Weights of a small GPT-style language model, trained from scratch on English Wikipedia.
Size: 14 layers, width 192, 6 heads of 32, MLP 512 SwiGLU.
Architecture: RMSNorm before each block, rotary positions, no biases in attention or MLP, untied embeddings.
Training: a variant of Adam for these matrices, 479M tokens, 15193 steps.
MLP neurons of a small language model. Each row is named by its layer, matrix (gate and up: input weights) and neuron, and shows model dimensions 0-95. Each number is 500 + 40 x the weight over its row's rms, rounded and kept within 0 to 999. Numbers have three digits each. A neuron's up and down rows have the sign that makes its largest values positive.
After each neuron's rows, "fires after" lists the tokens most often just before its 100 highest values on Wikipedia text that the model never trained on. A number after a token or word is its count.

L8.gate463:504503538529463520534495457508460523490442515531465464518525488458538552505454483544511520422470478511570486556502591477541534520522562545504472500468487496499496438429542564468495497512515497481502434565495515571522493465489468429410511557565525555512443512484478481475485503486525475455
L8.up463:488485552426528491508543415465510534401480499437458520556531510422444446476521532528492505530519497426544479507485486522421532550467550499452524444545481424486445466496516510525385549532488484485477479504540473526613544472457531457478461469510517503546498530476506434511491484416470486541
fires after: "B" 19, "b" 13, "C" 8, "d" 6, "v" 5, "st" 5

L8.gate315:494507554477542549483464482480507508455512452524514524546436511486541468450562522540521475435532471471473452491557482492501573485512510523478468473422508434523541522480421474508423536499473492538499520399500470545483496552504501503483496434492551420520548543542509468498476463491491520489
L8.up315:467484451552471497540536465561452546432508549493513534577545486540483484532565477484482488481468469453520451496561500485487514596511399512519505485492491560451463471554428479589526478539481470436462502490503553506524459478536485481378498549519517511551556497541512470481566536535518496445
fires after: "th" 30, "w" 10, "W" 10, "S" 9, "I" 5

L8.gate359:490501450497544478540499537494531521524578442515455495488449562495476527533486534509511502525484514473428529472550465529460492542524537497482455454467496508451475435463534539556526552469546572500496414470505543535434516431441516481454426533485532501572487526523489472447567458506553495524
L8.up359:395547488501555471484474505503510498521503523551468513531446543510481561541544468511531582523519584529426575431510496536506485508506539472481502520484512552525407438484547518539544485442550581485454479458542463491459484491442535495433413484503522579539492540490516521503519482508601494500
fires after: "| " 52, "n" 7, "G" 4

L7.gate7:583528480497491450509542546473518531495519525454539485461561480525531531529496456494526532535590468506555444534601529531520501498470473474487501520513503531474573492514515513488527494460520457534517528473590463592519560536450505512540506466555499517542528571537535497469426479511501511514
L7.up7:569514510506511503505538565468501473535524533429547500472584484500489537496520511506506524541562505499545481528535497579542471482507470465464572560547482526483521495489479518512539445483493472545548530541551436507521542490455488518588496460531498514487465581509538476495448515511534473489
fires after: "\n" 14, "at " 13, "in " 11, "At " 8, "on " 7, "\n\n" 5

L9.gate325:564481478495479504510540523460497520531502519499574513527430412464464407562548486507545450554487521483512483547533500421519491504533541555460538476469422524451452450480479558490522523527597455540474487562565498541610517479544517464432498509509501523542494465503446426472471436486530459515
L9.up325:560472446517515506521512553438520525434477555508546538489530501439464467502455474496555537479485568469568434563522529510509568489493599442513490434523485454501539491502561483499520504565527501468510533453460468473537544393470570496537449456464475485536484524526524434531471464502569428446
fires after: "B" 46, "b" 23, "C" 5, "g" 5

L7.gate221:525479520506493517472440519527522551472483512458477502492537458571428524485477495485445464518478492505558512411591463529533549534515535504517570521398545463430572482474467489620494492514549504530470523451558474538491463485460495545492486455570474534516536549493516483431506503499454564485
L7.up221:515477449485487445450519398468554458487449507535550528445448507481482426493484521496540497544504553573528546472531430453489547460444509515490499508624487501456441448426513456507507523532472598464474487526545520492524519470485492503447445572482518474523521553557499470490441466514501464484
fires after: "| " 22, "On " 13, "made " 7, "on " 7, "-" 6, "- " 4

L9.gate203:476507452487511504534494547457466513486508447435439534470574422515450471509445568551478519585481476546499467440488474452517481532465541551477533532519496540445534517575551530462472455435509551473558535464522546599516582461556485537495469542561484472522491473493570495527476502521468546520
L9.up203:475522533534462546493463478540459459530483476484467499487476488457475524524527511511576529443448520524516567503526528610560490507505417548539578497503565526527545541572520518502512473444468437529544533386527492527515529530575494423547486523526484536540525560480429527532446541461449490506
fires after: "at " 23, "in " 17, "In " 6, "on " 6, "At " 5, "of " 4

L9.gate253:469496433527531501463464448490449527379429481500481397474470459461497461417493481484459525493535586531490558476493475565539523590488553496473489499520485465552527549498484540528470514484494466488490597494463444550499475572512595519509488465506511494464443500506495508411447456489504449483
L9.up253:492544449518521526469524472450513489475506464466538464509476517472534481460556550434552513491508499522424484555499500466570473476519493570488417524544554385600532484457463500495503534459503477527424420478563548457477493504479488507473535530522469516472488499574519431510479472536507484459
fires after: "| " 81

L8.gate193:571491507526585513535549540508526497519558479477524557505563500485524491501553575448513523587414543462512536452517477458449512387467518535451496528528518462468428496565510495495476536528450533494510476591483537554477536550570564605500454539469510468434443440510478458510518497515509508469
L8.up193:429430544478535513524478438537548489510501461584528537518512511482497419441571552465461517539446492522512608478502503468406449504482505506427550493440497408508378450512514521517489434528511462526460509508505479451506503492504539464537506542524539496493472460481522524535473482420477550558
fires after: "H" 17, "g" 14, "h" 14, "k" 7, "==" 7, "Ven" 5

L8.gate271:540455493439522485522538527476485459543540540431479556482517461480475504476550542393471441555458492490537477545562564470495513461433511488535471516500481622511488544484495453566416550472498467450486499564555545559520419523503554449520473482497467503441459482504475524447442552586502449545
L8.up271:501534467514486464525537427473487503512503459410482464569510489591479548464521584432476488548466517508530463547516517530493601487480471472481465504515457515514514494523530418561460486512547479491483503511515536483500471576490447433543578458474515539518531529518546440565492497580515502502
fires after: "F" 37, "M" 20, "B" 13, "S" 4, "D" 4

L3.gate11:517527507618494440493507500532534527541490502539493555498527531445522463529457519540537581509479545461461536530459459610418506542503478457484537516501519451453464471430530563508474552477500510517468482480502515524413514476486505493465489454488503559590479563542473520445516484463519558575
L3.up11:509511512629499453481505484530537521530472508553480564503509531440522472527467514552532584513488547437453552500454470627417498535513512442477512513516517459445438469415521529510475546489484486478451500463495510510434544478501489500479462474501494582567477558533475519469500466480505551573
fires after: "| " 27, "," 9, "(" 8, "." 5, "′" 5, "S " 4

L3.gate119:435536443425464517557457514473528521459465468577544491500521505527421545452501445465482567516530479509532460556529504499586535518538571456451507497479485443490479541447458464469528469481462503514564459537494534455475489510577554481495482536537500442487486565537478505521493530459470413557
L3.up119:478526504477391555490401568435514540444481543558539520463492522487468548491484455464557547455497496484487466565544476521550493551506521508499499574480528411500524559476525459494522543543454486554581474519510525545412467508536517510512560508534483452487510541551465502567450510465480398532
fires after: "| " 65

L9.gate152:534534491561475450482565553525510547591503521481429473517475510495497479544490562465522499497426493494539434564576491479465471499501589489523467558514485471490461511479484530508511531498535436509447515548476556543512467519544548478492522490561441489446500534527496449508551465505462480475
L9.up152:511482483484422436548521458453512498528466487567477542517513558474448468518514573486436481546457545496521402518538520569517536477536490493444450457462503478481539478421523530512523393495491539446485468482526555471543461471479560517472405516448445570479472499513541490460536478415432413476
fires after: "G" 18, "S" 14, "B" 9, "b" 8, "K" 6, "Th" 5

L8.gate15:520548490548469516548545552488480518494503518500532543495505442544483550441514460473482541522530528522498437505530449535514472516543456530529514484516536469512524563421500518494516531533491541477469519513502474526516498605424496505483472439482488545468500472498534412466461552509477441437
L8.up15:512467451551466526505542487496500499462572500492573514493485512503490550499546552512569480519499478593492432536554479566484511526506514564478492483510526479513571551471460482498408547492467557484526534477479462482486523481444550431490503562500525547506500476496522475568464567537488495500
fires after: "M" 29, "N" 28, "F" 12, "Th" 8, "Y" 7, "n" 4

L9.gate251:533444481547491546561513569478514495506480463516535449591453522488528546496516495449479440504473530468558502431531577518548512481510487498534481503486473524560482482485465497500437513531550451483572527540440529581463637481456493527508462464464546447480522453533424443500500539532490444508
L9.up251:614507514488560446533512493462560511473475525533514490518500535482473495547487500576547441475572504532532493515481571479495515558471509519550498490552480440484489451495471528444471533566402558498551489481507588513519573524454418493518516506527480379466521488442555494532484481537567475469
fires after: "H" 20, "G" 12, "O" 11, "l" 9, "B" 9, "sp" 8

L8.gate171:517469476510442497551550492483468510500510511511553468465499503467538476525505564538548458529490542501542569522429463495502462574549523512567494561574540494509470458466580517452514544538571485532495478466537495539505501459493504461431457460568549502543531500525460578524498506441489496537
L8.up171:503509422523476514579543554479532449542512484531507539549505528406483503500448490558553503529516479483554545487488537507511489495506493507540483497490490519475497495512498506479509533528465567526455464531446517551490432429437548496493524480559539502548495452465572496500513431451526436429
fires after: "b" 26, "B" 17, "ub" 6, "g" 5

L5.gate136:506493591453512452483531471439521576435558460490533495523456496529415541496528539530479498505483434481551501488620414506476554457516485486416506475452487414545485466546492505540531533623605527524458508477508491483506553517497482470494505553466436490542495564491488474495440518535532425508
L5.up136:510524502490448507488503533514478493472528428540537486462469507489451483526489473592476450526483459460494423526577489447539422427488525454507489510410478509518476466568437540560550480532578541504464490422545478504468498496556477459523435578526478469564465528528479421554483542574506539507
fires after: "is " 44, "was " 25, "| " 9, ") " 8, "as " 7

L8.gate255:524559422484526539496528485469423555479502469451514493464593533522487529472503451480512468491511467483472479585450529535537515515475557512518522486438460510435519500527497518455438500434484465573437521410486439552460457425453527458476524441488518469449495505527544500428487534495539544515
L8.up255:469460497465542514515504482485524479485478501499507489480531515508490537553487524520498558491588501418523565555516497564598532502547490459485519509502509497501499509487455510504490522495468497489549478535520544574510548533547514440400491451545621553457447474483480516507450523575470382489
fires after: ", " 28, "T" 18, "St" 7, "V" 7, "(" 6

L8.gate374:556523494533515478487462575424498588551467492565521498495497479525513549476512449480504495514466441545478495480499490527599523486529484550531462533532537482549519532521489485487442506504437446489458537453504511565448476617522482465486437480460520479538561518482491500546468530451518554530
L8.up374:469490454520514452479549462482481587503538498539491500570480508475510428598493509579558441386505456522455472480479441482496506464549505459497506523510483529472496534503553434448472478486525510449563539481419541511552489464476479543526492521561480413446494524488490506489532497493507529466
fires after: "W" 23, "He" 17, "H" 14, "w" 11, "Wh" 5

L8.gate208:528402519574562494479463558443495460497498434532548494541466491477551459519484527475481506534414486451535459534476440494520448518534510610464533462528484525455475452543494456498522481521511545555474514485549482539522497557505589484512498566577547409488484484480492496482489604482518460414
L8.up208:513514477503600461529482467536494526570510461513526460487542520492527478503488549571409502485463474537507464477466532478425527553475512498530471523534468517516462480492539498454446530561476485502550522386519506498577538487474517453560452529546536559539508479514564556449544554578515453517
fires after: "H" 24, "h" 18, "A" 6, "O" 4

L7.gate225:501572441494497595544548518536539518466509553478463524537509484458521484512488538437502513546581506548537509459558488522615499559414445510482413479528447480499522473543470574508428504485467501516447530488548479526517535420501532421543474515449501561533533465512510434525576545461457516549
L7.up225:471526450528431530581521517466531505460508560468402584508468531497491511515496553484516539538539495602528507490528455507565516552446438513531452486453520459505436467538460562538440466470548500556504533485518491545469514427487523443464417474478530587462560464500522501539556509470511472547
fires after: "| " 29, "- " 13, "mar" 11, "or" 4

L8.gate450:534544457567503459510499535504502523524477560572473506516510470410525525494495489502547528512490532531525479494487530466571518507470447466486519523446410547538529450486494497472545496474600466566602444547482575570481474534521571495449483565533481516553478473541510496499466463440481541486
L8.up450:497452556540523492479562485510473506549494495505579532512486470447465540455529525494487441475526523516534457534478508458532472468423507541506547580463584495463512479587531503510554518553519481414473532434490510492544510456550476516522504472515498540481432544495500515548529556454490423475
fires after: "B" 30, "G" 21, "H" 10, "g" 8, "c" 7

L8.gate390:455496520562474541492501505449445502558517531484536449587498525514498421514478452499502446502518502469480511576481528433488422559499468493498583575519412443519548436469497533473439542503570483508490477441589528522524478521496520466497471521489496547542485459523373422486542502492568501524
L8.up390:502518484557457571531538553511532552563465486464470394537493545476496429559490499533502588493479501495483500486548514492538547468458544473493450523545410469455554565488522515525447400519486515420490459525475514473479453486468514423531455485524461444537507476488429531497580515550508432484
fires after: "B" 35, "r" 10, "L" 8, "c" 6, "C" 5, "R" 5

L5.gate92:541531462521473483555456434516563561423462435524474465483526485505466507533482478598504426538556515443436446503596649501549524457549496414530493533500483530495440466483504480478534502509557473570458493429510517542526514479550516527538552505483482475488487531471490459483487530465526525523
L5.up92:469550524454460465513510505478515550507457451525424518517502505476509479456508493541450422521496526477455495531462526411530567512549506475534466508421489454579438488502519477529499552523475509540444420524460537501471483544489504501462510530482452454538483492525535434491523515457473525560
fires after: "| " 62, "was " 4

L5.gate314:535504530520491464503480507444454520473450488472530577518574486501524536477480506450540564520473451498546565552529500527526481514487559498496501459483472519408578494469585469539468561501500505444522390514413399582473545571516440513516527538507454454524504510532562517515448521510518450504
L5.up314:501487488567495490545538484525486401535491462573465446523546497552433454527482492474435539441418497515527521574455469498470415497521568518506553454465510520444511514503553463520529503480485527443603513502451434538520472496569477583496486552537470512541490578447520582502533489573451477439
fires after: "in " 16, ". " 10, "In " 9, "\n\n" 7, "28 " 6, "19 " 5

L7.gate441:483522525490457522521514525492537484496510472470554475505520502549472589505569505526466499498531478475483524513483477469550468510502558509496501527445429468530469557481498463420467519512487515500546467487493556548407436508446559505478523500521469440461423458439422513461474509509519530506
L7.up441:540491505503450552493507485446518464485454472498485465448448550530503539459537461566519439494547491513539553502520574561499510551513521505484534531462547481499499429453525468515499523487426543492462439537549533550515452546510529495445482534450466536527506514576469497514421531517431374478
fires after: "St" 25, "was " 21, "Reg" 8, "is " 7, "Pr" 5, ", " 4

L8.gate36:489496536495553474434582541495491486544502579505507473487510490490514520483516520460496561545537556512566436554530443491502565556413525423423533501535466485562533514485478513532455529495468450486535585536497462542508455525492478513533432448534516455492457468499528440479441439494433491491
L8.up36:518445540513547461518486503440483532553507542490513464488533547482488530552537563481561492548514426466491503501479516619488488493488519522520502460481510487536566617445534481511480493494529485503545551492535436491437477534511497505494487518542467517455535486496550522487525508514443535449
fires after: "D" 26, "M" 21, "N" 15, "m" 10, "F" 10